Weights of a small GPT-style language model, trained from scratch on English Wikipedia.
Size: 16 layers, width 192, 6 heads of 32, MLP 1536 tanh GELU, vocabulary 1024, 12.3M parameters.
Architecture: LayerNorm before each block, learned positions, biases, untied embeddings.
Training: a variant of Adam for these matrices, 628M tokens.
MLP neurons of a small language model. Each row is named by its layer, matrix (up: input weights; down: output weights) and neuron, and shows model dimensions 96-191. Each number is 500 + 40 x the weight over its row's rms, rounded and kept within 0 to 999. Numbers have three digits each.
Before each neuron's rows, "fires on" lists the tokens most often at its 100 highest values on Wikipedia text that the model never trained on.

fires on: "Ch", "T", "por", "Z", "J"
L13.up148:493444549454466493511499502539491553508574494461495474593574479482489407487474502514509495544508486598412484520476468436506496455467423490559569517551529465519487541452460475413463503513489454511469537420535489541500515460513559504547453495519502550493466515519536465505478418545453514525
L13.down148:500377513467555520473468392531481495415488454506488511454462464543422557496491470487508485510519513440490581494547509506581478502517569485565525510437478433482503518493493531542539522547430503563488495481531414472535501486497499512546459405526488466500575486557499551478450471521566493573

fires on: "\n", ". "
L13.up9:531467538507510525500480512498465531567452529461435439567585499486553505485523469560509470538472491512538467473527476538510525517493513482565454513489564460496521627480495555490578424519417571449489492432397478481525517538500508478487493477455521499459478537441462468432460467516536497577
L13.down9:511466522484536521519479521491494506501486511520494504518466506470489505484511475531525464498504490491488485491498443515501522543483523464487100500477510466514545506505529492478515485507479533477480499480481492502495545533499495516511514527464490502489500545514482496497507515517502520527

fires on: "u", "w", "form", "urr", "v", "al"
L13.up203:478460527525525539439533495497526527451428596477475511480473548446485503472524492433501539500467478517488514463484478453465469507505466515527526492551471501478501493499554408518496463492520573468532536484457488520522452452494561492554479572432445443483483489437510410487523568532520528515
L13.down203:488493477503489547556456431542483514590531510520522406510487502498433500488498497454488477486526511470459479540523558524514556508414537532537474484503553524534526520488539545471493525520471463469490451459506426491460532503497503529475460485502476520561475545502506548505437460467536493591

fires on: "ing", "C", "Ch", "ec", "D", "R"
L6.up117:551496441548464524542505465503433544532446543440499520573473533483488458559506460489516452503504513505479546500491488532467459493398491547483558514463478439481521523519556462491559504494396520407538441425515507477498402513371565519516520477476471510542545523514452477472503416481475574508
L6.down117:505503519484543517464464456562528511504466437459522549480424532451471535552504509491549554471512513518540535494445499460522497515477503461463467467566506470481419501526452516466463516520536533519477495520532497485463487578458502503517517560528522564544504475458462468474465586405572545418

fires on: "(", "The ", "In ", "born "
L3.up840:517500543477482489546607476435500517541444482470491497549542466445534493555590515509512486510503459480445533420538560537464509472510452501488541495469469478531540537470516463467543529545481436383565435506502450483551536475542521519499433541491482469369533485509500482489543485589495511562
L3.down840:526464429451472499478591510501540535513467500469428493566459494503536508508572525512439475499549481580461575389558483503531496513546465576518544522424473532568511491523510465459485498527544433454558533474533506499488563522520527519495490551512551432484482533485566489494550544513425480500

fires on: "| ", "|"
L3.up1026:481520528540490552530585512540509567501476528469508477483551516461503505497542477498494478505464437516498475456515520535467513452548419440497580444543561478438506555486507435464510516527483524482530495531476504481477498485510524527510452493505498532502440524453435505430560523417491455538
L3.down1026:531488509563523522522568500559466495506459576477500492437534434515528490526527532495500450475436522451517512453508518464557509509538493538476553486513499471431465513526570439484585522498550513556525520499474508464436557489427434548479462401479513465442501534458507498502579505473425470529

fires on: ")", "1", "und", "gr", "up"
L6.up1506:517448477517496530430493559514521561533475480531528472524469433421463521550470449492405460486471515555538514526463506474545488537546511469494496516508507490537575548526550494505505504505471492468444462436514470559488518485553460502510472435587498538495447538453531489521480505440487572508
L6.down1506:531558545453433537512540501520437470479521557474459531506500547505522484449499536531605543507584487452461486490503525501468472488422518500485501467457479523485452505461469525484508498468537509550519507553428548477539487507423504483476526542470513475485498462552531515494579452520566498485

fires on: "1", "2", "-", "h", "d", "l"
L13.up513:555529508519463540531468565510563519566548590512522485549499527533487524488506561458603476501514497509474550545491487572514524473459466514528489390467512442398516550434461385476487461527450534494510478535514539457548450503518421516513500565481484463468500460497458467492512411491435621507
L13.down513:533457481484555433498498512493467498511534453510587509435487500522560438449522500530467576497531512513469512491439568464555527514459422461459551499493528591497503484503539544417484445486523472488457427492548454480507454446518550492428475487507574509491441525475467495542456483530544544538

fires on: ", ", ") ", "(", "|", "^", ")"
L3.up1441:486518476518444475592541510446499538531457503481510507542553527360474461517564483514538479523439473521463531491459559568481497465493448529469564479493526468482506531500501481546507449543493530486531445468450465442532463531529503543502439557439455463445429479546421454490524504581475528529
L3.down1441:452499521509552537458482556548556519471537525488493556458525544565503527442497569468505543477579474529522438449584523473471465547486488520506512530499460486439524524509471531499531536498457462534554471508518502506461496499455589443544513427500446528438585436560511534492454466456504525475

fires on: "P", "ar", "ay", "am", "m", "em"
L10.up207:533471508537505511499508492530478555519539451472511531532491551496542515528474497448522508552488522439454496517447525575479489474516461496474548416482492537442554506474491506485512475590428456491504449496508480448536396535538541551461490466448498494443400398503506465515471565567507555506
L10.down207:520566470481522505505466506505505544395496503587456502454533484463474516502563453553469503467523479560493502438475487479546550500499469540506509519591507498559442509414474520464490595475531534565574529524459498559455552475490462472560488539579507504525527566437488515464539471465497395513

fires on: "fic", "z", "f", "adi", "st"
L10.up355:478466522507483543454531426515463489488439486498473497552519466469526500453526523512626541561519516494446477456579512456547430418485499574496529439557500496489529556499435489463514528501508519427506515530454489512490464533461524549474483496559456437490510529485464498486476594567406465472
L10.down355:599513468485479452515464524484495460516518496496546436535523552576483481542475536454452475475449518513555473490515459556409504497514516513496502501445435564418474501534494439484441428512476481500502509521501448507524519522473509470520513512548496547527471398495491510554526454396449566514

fires on: "–", "si", "6", "°", "195", "3"
L6.up1362:580489463501454487510480567571472596486434553471423576427523513494413525564502492481518482521461483518509456465492483499486542490449447438518482490504491508560492496507505554538470490436562466474494517500498497518492482502469408530566458527545508477496462453485539401465488482551467558476
L6.down1362:511534524455525483480474453551484457489503382558628508486444498473511522442489495495459557484479579442519537540519489524499431504503485575514523481508474437554499545518512516472481529468536538543455464526527520418524516547472531493500470537478526475449481467482450565518466472480543527447

fires on: "all ", "or ", "ing ", "res", "are "
L6.up843:535538528493493556508523452462558494470475429546522504453558538539484508518438452540459494487525523582455497431541536488540521486561563533500496491553512498479497529532539535478544494508507561523571455532494450396491561516569514500449466512411497526423475484494434467477502476526450488499
L6.down843:440480487424547469480489468538432525491501608426481466543473484460512488472515567495583493492485474461504524547399437514489472500447407495503495561433488499498501557500492472505476470420547504475478524438448511579450401503475529474536509482567488478605539473513551564539511519498519507443

fires on: "v", "di", "n", "b", "it", "od"
L13.up145:577443521433480471512548578485479526543497521403421572496519512431498509482533494537542476484484478502496511494516511525490548529485504447534518485567479497480519545500487459566537493504509512551551465408476463411426441525487535562506556562475495452539440523415470508438520455590554538486
L13.down145:501550439441464479519425466543415487503531430534543482457526515490491521525422500461500524494481529486489558492479505475544512476531468412583522508490532522514488495537500547549529489444504567455492524558520474553472480437541527482504462472506509526483447409506548545548449530467546485544

fires on: "| "
L3.up448:457483476566505550533591515547446525507478553461454509521517532481457492518594526497481431512481474531494469486529508521496528484471468434508553435552563477419463519530529437474481504531507515504514488475407436499494445482490534520544473520489472497434478539516460510449575478449484523538
L3.down448:529485478507577512476491446411440450535472603434486523474442428457509534579526419480517420514473504482529472492533511546542496459534556488515489416534518499425446615429523508458556455485512482517416499462484474540475526454492460544453480436497511550469489490493527455538512503491466491504

fires on: "N", "\n\n", "in ", "ot", "Pl", "ay"
L6.up786:535409488489544500450474543509434484452550531563506540505500476472498463489608506525528535523509448575518542545506496515490455524473508472499474446483492481484433452528585444501491481501578498483435468481498556498475493485490520494518514526520471475472526472505505474532552470517531540522
L6.down786:491495427458567442491507532501532417601472519411440526454473502449500461487480548520517435536471477484485521513534508494508577475514463516481527530453596445529494527460502540512482507501462501514512539567453472466512477441489511518496579559600540538473502539523575491524507496447438481485

fires on: "su", "fe", "f", "vi", "com", "us"
L6.up857:523425500423488519518462507542480547589510529503489584504489442496408495465447554512480525528477520540492506531489548486462523480532507476450517473474522442520463520529552528496478467501426458493503508468488478461458457479471481513517502541446549464474525516410462439502567494548491501539
L6.down857:509469561566434506415433496481493484495468447486467502522534524496479500502560502520514511511434491458493500536530555516487475516469491581496538456471477470520486533552519553462466566487480535415468495581544451523461565538529477481517543473542545569448515521534484483493522484509496510432

fires on: ". ", "\n", "Rep", "- "
L10.up1099:515480428462501495497494549482392512533493512515413501471553560483502513414508548516544429489484501534512480472509534500490571502511544472524513494464531487464551546483531482518535421441471585514529504455469595528501529524501538490484457437411490458458466510486403427452552471486542552576
L10.down1099:522464483498575496545435572479440544500466546524464520518458491505526545450519531525544456514479495490469499490493493490547591520500540518539394493501525493453538557515512483517524405483488545547474529463464535531487547517470543496447555515438526547521554485514451471422516506485539538581

fires on: "| ", "E", "|", "m"
L6.up264:495483506535468549554496484472450536474493509487385505521483445442533510574463461484498456492514500576459510465509534531497491472475411539476568493481513477472486465543517497506573448518486522432509411429464539489438489531492548525543487457447497539513545512501430527510492496544476531486
L6.down264:468490452517520483514547498465533479537465490502530510437544523499501556542462378516504524490470526554509440528546514447476500489540400443507469481474494468548579490509501537504461484473629500483500541507526520488522459466504431513535457464456461494472488435555502490500458530505502429419

fires on: "| ", "- "
L6.up474:525455535502456470545564456550502467522488490518521517579494512455501484521564506504493449500564521443520543465513494521551476492455443465497529442534440464493506537444583332524522472535475554433516515482543437477498511506427541506554428467558478436517497573490443478485531540553544492519
L6.down474:561462619461468476450481558546504542560474536459473505525454476500529537519465468486423504528516495437518436516504571417585571529556486424538571456486496447488486508521499498496521511523465461506489537455520493566486509517499476476477511538416463508526496519472486427521481594504469485500

fires on: "on", "es", "for", "ev", "er", "v"
L10.up347:563526571465505573496523449522463509586494533419438514541564510456439516584537480530504501518506502519477498501496533508479495511532451487516489529499487534498448526525492522455525522527484498474508454528493527497512511469501455557399364451470485451447542478415505506485539548486501529517
L10.down347:516529524556499516470495575480537499463474403580494491496438409570490461467506512485419477478528523441557490463503506454530546513539449516437480532579459573542472439437460512469536578435521483513530563543564485499532494443487539536519562492512544439531515466514494482482515518529529502460

fires on: "9", "7", "8", "6", "\n\n", "3"
L6.up724:573504526527519478484474501524495511584384544432474586487533540437436476571498549520579394486508458492486436506526509503489484502491518456477561479502516543531563486413522475511534464455532489546509449504522494446465457437404545520512496451482483553493454560578560457484497460547519520485
L6.down724:498491547514560495540500449542512511446571472540473499521491477505521508338441470488485524507529485497541557488460478496522461492455548510518439531467501450460545497585475478461451497501482548463498488458480468540517555557519424498531524508579522479496535427372407533495506448473449513511

fires on: "i", "sk", "he", "em", "ts", "k"
L10.up428:516544495497410546551499467578482521533527539500487471438487568495462514588522549519554497485499545505432554482448504582531505533459479444508546492491518426501468437491536514473498463491523468428468525499508533529492461455445446483541442500522456408508531500496424469525556414489513496526
L10.down428:502482499512466463490466556461500517475522415493470452507502447499530436491467434518461518516495516510475443483602477467457575480433540561485522481556447531475504532581428490512496470486525579509538439494487482454504451564492519482411562529511502489490499556563501557475431511478476526561

fires on: "o", "wh", "Ch", "g", "w", "ro"
L10.up216:469469457575454553578490592437458569474456438540471504524498497487472471486550547455533480503496404491595592536517509518520562492525499505529519448490575534466489458562452531460529485474464480465487542477493448570476449532467477484483527518516510518413498485520486459541507501507375511512
L10.down216:520522557435537450460508493576526470535511572478651527514515471460458510528464438482505562486533492485430421507480476512505513526487456482510477483510476502524480463421441472498475482497544525517576452509537534406524520499505489524458509513439537430582488549483519520409519475550559569483

fires on: "|", "\n", "| ", "pl", "202"
L3.up1232:486516528506428571537507538467503572559452482458418490549486538442470462504549516520513439535476526527440540447530565519469496487455472442486544462500508409432468513489459460466570465526444514453496487492442460437451470556530496572498454496412463494481484488482413459445568501533454520519
L3.down1232:494432527543544511456517512536467468459582555464566521495517462535503521501523463471479511504489540529547473463529503511536472565472495520543534540497517543504538497539500460441490553562514539538571526449545508536497552467507446444464464456500468580496562393475513530504493538423483527454

fires on: "um", "k", "im", "an ", "ts", "is"
L10.up102:445530487488489500498514465506473544508520511512475448539571448474460542588592506497487490545470476526469550510514515473467493564499524546497497502536501369543468478513440508526530532502455485440525531445461502471546463471406526462464442537508497457532551543434488492484500428446470493506
L10.down102:580494586501486475526584527534469509469432511468450559471507518459548459466472496481439499434523453480499476464529555547423524434453465494482570481531502485434521462491506443478504473441504519581473410556545515438510543534482446510492600501493523533488418440582540532511509557512480519524

fires on: "i", "el", "il", "op", "dec", "ic "
L6.up940:545441517493502491547471552519463490513503509499461487550438525469599502505484571501556475491548439502491503499573486484543581478514542487448479518477519495521452416406517527497458451513517562508468519447441540492467520529511579506501483524530487577479478461495513467482498478531520501510
L6.down940:502528479471500505495538461537469501445522480484499499479501483535435517486506453491498508506514564498538515534428488584420446478463446509525506510480498525480532582571503493503545526468536444483488541534564504471548511457469462490533524470468525419486516552534446538585520497490530510475

fires on: "r", "N ", "-", ", ", "e"
L13.up930:538501469486467526457562576509514531499490539434455503536539488528440526562525480486517556556496475540509533498505532545514512503469463510512482544482483492515441535389435526524514452549523475512508526510544534582503484464502460501480470575473519425453529481462474481506582471460516517492
L13.down930:459517506430467443631548451519496513494519450491538454523547472473495467463483535461464516453480531501506491477479605499465471497503484511474534446494482478536512511493521479484498563528539528543514565554492505462461507587478489511520478482493514483529535506498451509477490453538471425485

fires on: "st", "O", "and ", "to", "its ", "the "
L10.up537:537530436406483530494511482550519545501569529477490409509501654502468540491478466442573513492496490503515552523542515515506557446426516493540525527481559498494470469531508506475526489515456446427495494449480412514527385438513522514484519517483468473450485525476504448550507493590453537522
L10.down537:571484494461510416545436615526468506503461468516496446522479456559504433477502543529484458512466490525419531456458423506442493506572572500529564453480498455525493510465491489478526474508428558552524472489511488504438533610510510489559485574484496520501492475579498556485467487483495507456

fires on: "s ", "as ", "ur", "(", "year"
L6.up1186:478522441462463516515516485410516506578517576552447538511546534520492508550445557509463481503475546372432451478507514526437552486464412493517549513499505487509531456544481473485593518499436447489573496567505495495516466475522513514557447445445520496391492508462467522405500520459553547525
L6.down1186:504450495442528505461489522507451452475526513494430525480545471396511500453557528494516452494438530463470476494526499483459470504491552500500475464441509570477504538502482518464442532470483515472473532597513519514573532527473449522469540500470436605460521468520621496591470501456519471579

fires on: "w", "v", "sh", "h", "m", "ev"
L13.up899:523510504509478572494510511495500512500461513451435564539448473428423563517515496520508531450511491565535478406476550548538497482515526499565517580554479461568491502477516490537431486523507448481508510457515478481489494508514481500448422545442488554466552522533487487535479547518454502525
L13.down899:473577486550490434431506478455499508414490450535520494538488376489478479473456482479498504488484494500526484492552495443590528533537453485463550523461548460519516540457445473482553554449496488480483537519472475458492454510418556493538534526450508497552471431491563492519510477506508518509

fires on: "ies ", ".", "bu", "s ", "bo"
L6.up864:549519417495485533499495475531508483514446462509476492475498536447433554465496593509526472514476485512512541492504521485468487506545489438522505555477556462470491524521552479423501544455361517517482513483504449485471453546523504496490503543460515482444519510529439419448498474630499525531
L6.down864:511530562498467544522497499491475463482485496501463496503499501565434498568452473529443509497503497466486592523425512564520518514457508520475510448437447552463535513488476492540483579472522519500486484496539518494445551459479540495548503497474504496508373491440481651522486510456466533450

fires on: "\n\n", "\n"
L10.up942:493435491521467447525507483508419546563528572529480480491523478443552482472566486510563429481469548519515531435483524518533546488519516464501513480518489470469507564523552481487577452502432551466571467458526482536452525563479580529546466499452505456468520511478437472493532481509573523601
L10.down942:510484531495551535486451509484453543515439526520454503552489504504536523438503472513516469514466481515487455469503509480585536540516555479565363519505563472468533531498483494520558419510489593481447483439448531553497530502488540431432514469458469526505479515481457425437487494496551537561

fires on: "h", "ot", "m", "ep", "p"
L10.up1308:549479553567514528510525502518488531422443472453471474501490473465478500474532545531541513512439547562517455460486539568509496524491488503552540542489474466449459499473483486516523477454491502494497513441535487402515398516494516466395439570416443504517571470500422461521523513527498474502
L10.down1308:532536439528491545440506473485463512550537495429509516503502498494513448492459451452459561462496465483450454585438511454559508497430552476512528466514532517610523528588531488537518526524489542539558444518451500571486556457496504525474560467544556449496458564462502531525491455542478536515

fires on: "ro", "ly ", "l", "o", "oo", "ar "
L10.up1041:501523503539474490514572552530497551509446386540466562483489462489478379571541540458489515432540441469617519503521512547489513491509457532475500465489474528495505526540484483483470479496564480469485522562476502484452449497523451463542551593517385445418526425489458486498568525510470533446
L10.down1041:543550564464537480486463467511483446438533496442550500469531546519463506455395517512455514509509552529498473522473469501496458510528528484511447552526502541488519478496492467493487520485456536482526448511514495491550568496552560543518438491501511517555549454579555468517516518460515477573

fires on: "to ", "vi", "si", ".", "f", "iv"
L6.up1407:545493558460507531500534489576535467485505520418522535462482438474490516500496549538493531514454467610523511481434530530523501536520495406553525554453518439476387492472599568506477475492473523496503498504457489488486562482521507488521479611430523502527514450454516555467509508541449449540
L6.down1407:482558534573434527527453508474504523451463448484472512529545624547557495528491515526485465493449529534535460549479512559431443543472483514515456502528437560572500478584515499527444513561494441474534510542500472460432443506488512484487497492564551439432502493493442518556490493496549471465

fires on: "Ch", "Y", "Sh", "-", "T", "K"
L13.up550:527433506439549528478494474480495511479529494475486525559483468502370481573508533496493487524493506509447602480515515506541486529483509502478564535568477522506555538373438472468521439528485563497458503404541439456545502516495602488533442492530477481467530472521551423489471460519499478484
L13.down550:432447469440554473506559467508489477490477462491602482421560486558456530475500431525547521562542480587425506461454526509577451509571500509529558531528467443591466456403537544541506457511479487516478546460502466508442508413493536522515442477549523473509515535534509543469404399552503538530

fires on: "n", "v", "s", "es", "es ", "s "
L10.up527:571481420518440529525544509492539533584487503482466497492522464458428489484492505498473497502522453493543484500492500510479459484511510411516519557493480499460419553501543494494532479477521542536482472504484451523503478442493517587503514533443514459517490523464483449440575469521477575532
L10.down527:476480509437491471478482468564444515480550522506537461483452512538570486499518508497526545500535601481450461522583477540508546506567519486542472450443527536460518506445482508511488485516557552397463506510537499488493507449532515470525500510486480569478565423460536467502531575497486482532

fires on: "ard", "ased ", "ver", "between ", "Nor", "bet"
L3.up342:533455493516493541521456517473503564526556525550380488528479569460579513478514490537440537481440485520556512434526471448561523519518482520561514479449503475523449503519498600439468426457486524525472491466455518480504452449528542451502423570527466495510546486507492498507413483557523504473
L3.down342:445522515488505474464566468513496437483461482437613499455523437525415484531470514470567437542554519494445462563476530541449485479487516470463497519567491525507536506482487401539531564533497517478502504531550466522499538545485468531487571441492525495492473494445518512504584512430473459514

fires on: "- ", "ed", ", "
L6.up524:485498556512495441509602509600502530543509509459443496559536490478519466535497535495541520489500534502426468448504519504548520485467441509489534477505442510510521583464515403468512449497482519446526481488500499409512455495431524515521475515531484481550471541517515471475520496519512501528
L6.down524:593521501537498471453536429535441458455469468480496533480498550553582521480506463490454489487488607515551456503437443456455480521457471550494576497490501497532479498569437509495542480492507484537485550489531447495496488485544578504523536475410420555514494541518500503472525553496502468482

fires on: "M", "man", "ad", "al", "am", "li"
L13.up318:423521546508481453444538520447465507495561587537403545508527506438504439467511483447544447480546472529538507465535534520474477475487454546456535529543452499469521593478501511477572535581506441459522425530413468528499533579396526549488477475487469420492463465478516495526497503506570583534
L13.down318:547548505444529499470474443591511520523415507556554511551495513517493490501465511501497558509489443449506518537461473520549506481470490486486573468513557513468486476480504515463489513432461542461488516464561546518535530452474403478457428490446547534434513488575508484556545475487477506568

fires on: "/ ", "(", "born ", "\" ", ") "
L3.up858:456484522532476535554539485488523465539506430533490472550544476507573508525633561491493510501506503454487567476523545482462540480472456476504517500527482463493484534490408443496559513564455463479518440486407420532468490520516430526527442475446491429408460491452429461444564523563482547545
L3.down858:486496497490584501484445480555436462441592536515551537506588472486530551492517419508452541558519484489525548440534548478519546524526481465476508504481465571441487586529461472457521543484413473409576481464579454463512474543540503492491511555527557506500540519487509526528503540501482500525

fires on: "m", "p", "ab", "ar", "per", "o"
L10.up1368:476521510455524486537473498474530490534482452492504515538486548435498486567510438428447477535475529504518517486506545528516503473513524512507505480485530499445525459514558524508526478510471476399525526460518527496543424527518545530448493403510464508501505462506512497514510541499478479452
L10.down1368:470476463549447496462425498526496600499469539571446452426469452566470520464475484546565541514482584486436505463503535433473500541527458468506539453529530516523471428499426495458527566475537570536520504537519403558501521477472487485510540573503514499481484552486497474438454519551501474469

fires on: "v", "ated ", "i", "u", "s ", "ing "
L10.up1140:512545537503598491467502518485535541473512545541479530462519507438516490504523489491522496523505489503486560448467496546460540495474365484474494508501493486491501522457568418492514516461531609490500513541482517441544496501504536536554459473507499492471525512459449437450551512458535558528
L10.down1140:525495448476398542435481439517474464498538517466503464523514565555446515545474470489467490484487495479494478534487483444528500544535536521505536503506450530469489516483444523463448520584515425521549480485596437462516478398506460532464506509473553504505518497520573490571467441513521505466

fires on: "ec", "et", "iv", "ad", "ach"
L10.up70:420509404624484572445535495527536457452406552525454551544414513461462496521483510507518513521420541518473507512486492561539528427411525562521515527507492470476542510511488438431533494477483461488521423527472464451517525495471530470575519498483467466464505491550543502508458496589439497498
L10.down70:583551526513513527512481553522554541515478436503532547508487511459553530445526508530461500468481540492484507462442530495447510502477443492555520552517496551536443557471518510505506410437486548504422485501480524537497434489501451422530497484477432506544427469482566471523468504474449496520

fires on: "ig", "al", "am", "ar", "or", "oc"
L13.up1398:531495552390500536478585439484467521504530542528456580494479531401480511489495491457471462497501528546444506490507579491558490396459527511488556517481494468474534564486535536494538484509513506465550492535456396526459550532470492533457423523458521521456463483436542392462497503543440554541
L13.down1398:503535485424507481532450421552546519514509509482487488493518508497438448512436469489540570439540497529530545481552458466525509499554582483518408493479497537509413507549465515494474534471477552443545492461482396502548498528456472491474465437501508497483574517544460522528589477448515522505

fires on: ". ", "\n\n", "\n"
L13.up1432:587456511463506563480517506467487560586480545551482517492545502459506475525498393507488502479446526494460482506447453519562538491489493437532460463560513514485552518464501453528506465478411546522514460499471459555492518485519523485464492548424512442503486540485492388464500563497547531540
L13.down1432:460495465451489496532474488562496512517501445489492504501489514536489484491493545513508493476474539509522519484536466451506533573501492539494207496484488509539493509546530480465488537495528483462493485494497558479532513535476501520520482512508481562508545580537482498522497493485447495546

fires on: "ex", " ", "ea", "E", "c", "and "
L10.up224:492454462460439543459527501530543494492493539556475480500547517495417448490532498494490527496510414488544532526546497535528514542429508499499527453473474502426566464520537496467596463453397543480590459525515460459489536523552460507534453437443506546515460559471476562496568503483547559540
L10.down224:589561426503527451536490508603485488525497502475502519441524544486549529498512460504533419491545536539466469462506481476430472501518535521579524533532471429540461514531507443508514530530547371426464556496514537436511528458468543474533454520517549504496498486506576447515432554509487493459

fires on: "- ", "is ", " ", "a ", ", ", ":"
L6.up42:461479488508481502579549547471523481532485457543508502545497518477506458542562576509570432489496500471474502495519552522514494496455475505504519462486452445442500537517643445451503477535440551430514432426497474443505431525497512516522451559530500478457489510544420492476503506569476532533
L6.down42:514453564390482452475470509492482556514391561444513514506493474457490441518471474460452514533498508458529541477470492509510566448507510450500424499471482478523528509505470529484499499541568469479556528497501523600475538475497464419516484536478381488492491541451561493471500535542541519537

fires on: "ou", "h", "f", "of ", "in ", "l"
L13.up294:523476411505460517525533531448516520489560561498491618494579550486471557449529510465555457533471532502490568543537555540454511429468422494529500419446416473460474494473503525438542443462516490504468497503484393568497402497474490569480520546485445434471495479503518536501507535529456559543
L13.down294:502478504487520473547515457501466494531526502492547511493513522495406488491451547566517472457560512457480524505400490483584473544520433537406555480533550495490448502520498545476518527541551513525488496488563482480438521495498445582456517500484454528487532490485396483452473468575456511494

fires on: ", ", "at", "-", "ies ", "ul", ","
L3.up634:524464536497435441504522505534515491649431519446500557481487541500560504514473549504537540504463541472483463498536503566524558522457534523553483496523480467487509514501549533440511438502435489486543497442490515461450448495459522492541461537429475479485455516554461532443435492533475532488
L3.down634:466480522518504565572446511501559514421523519541526506582504452520522459468498506491494469525546431512546500510464529427481487456539483432463618533443519497541474490563447555466493545487569581533437509528485572546520541430508444496501497527502444526500533465487536483511456525529543542532

fires on: "t", "c", "f", "p", "h", "e"
L13.up1183:542468575444525519532486512590453521478451506468521459554489515478465521517473557505510443504479407521460560433462485486470529550475481509556539493505525482579458618466532454480503433447514535483441488467525442502500460506464502585477508573503545518534429493466428524506421421531522550507
L13.down1183:494436540496495455506502520461486512517532527559571503465492517539513486558472532498443578474522507481485488505494469496502441516465490570456532498443546442529519519464565451480534566455483488513459464505447509499545529546465433454491557494523470474416495469544434496468518528462536506469

fires on: "f", "e", "h", "g"
L13.up1292:546520533448487582536482538568524472477519504515525479474476564492530499558473475509504550513420477590465634467463588510443553543474444526523556441484554560512457485501559481513484457462501558481437464472534507481443466544491491492478524581541470466523511413424420515434482510514453525494
L13.down1292:539451483602485473521546541480452459564501468500412493481543470491524429487459485572474478460483510476511480574512430604472521484430483466456505526510452475469539524513479449461544565515421529497508463522524535463507475437480529530516472546565509468539498503524446469516511493524543548498

fires on: "ed ", "ted ", "il", "ated "
L10.up1333:505492506521467509546524489484514501496521430477517561527509516491468481444511471533511521528542468477461520513506487529473477515455536512525510419474540527463525473538516526495600534546467428443515497437451477463486510494478508459566478491448541482451472452471478528478494543491484498533
L10.down1333:461532500465521526471500520549545406468525600503518470458499528495463483530500485522502490487442550514537489486430564419482495490513461523545488529521513485487507539477482451517435474428490555508443551542471541471469431559493504554456506492540454443615487557490513518506470435562459507439

fires on: "ear", "ed", "ig", "end", "ti", "or"
L13.up688:554470470466461465513511514572553456496518489475501527530490551479476605553469503434578508520488468543488479514516520540448525510472446484510552492529493438496529450498536463554525432423447548475510505478483521472508495509498470441543508512441472540425555569509485448406471470528477519477
L13.down688:558548396452492504531530573494523546457484518485467501519461507512464376414602473517510562506484504494518470521470439497481418476536473575486508455566553490468513523553484514539485541428499465516509530462504548504452547525579531504507481428574436529430531520515502585510509550477528498479

fires on: "p", "end", "st", "fic", "v", "h"
L10.up1166:460459561508492521480562433504477527471517498520465502482498490490488544501519494516492530555516482520465410432469480525490514476497489540530471446545476566515448504558519477512517474507420486452593502517495479509451467587491498546464522476458480481546457495496413426515471545595491425474
L10.down1166:504527473510470515542493535525498519537493511484617467522493478517430469535474459488514492490531470566517597524543463536547490440505462488457572489390540464482504495458484527455474527511491563558480470511523478456505480441460496477540453459559548467463516555606511524480551447394422508506

fires on: "\n\n", ".", "spec", "ea", "ex"
L6.up418:467445475470473493501501517505545577575498536507460480489566456512442492513561490486530514509487493488424398468506521515521498482517500523510545446502532432505554430497558483426587521534496458410527483511491417447451516465494496517524392517423519562453504483490415490531516484530526542548
L6.down418:478504482474527478520478533543508560500519536471480489510513479441525496511506539491556444498492515546500485407491567463451485494473495509525486489557488417488483538517438367550455507581537507565488560603569477439465534542450521492481541441529445549438494495501512567497512506484466498510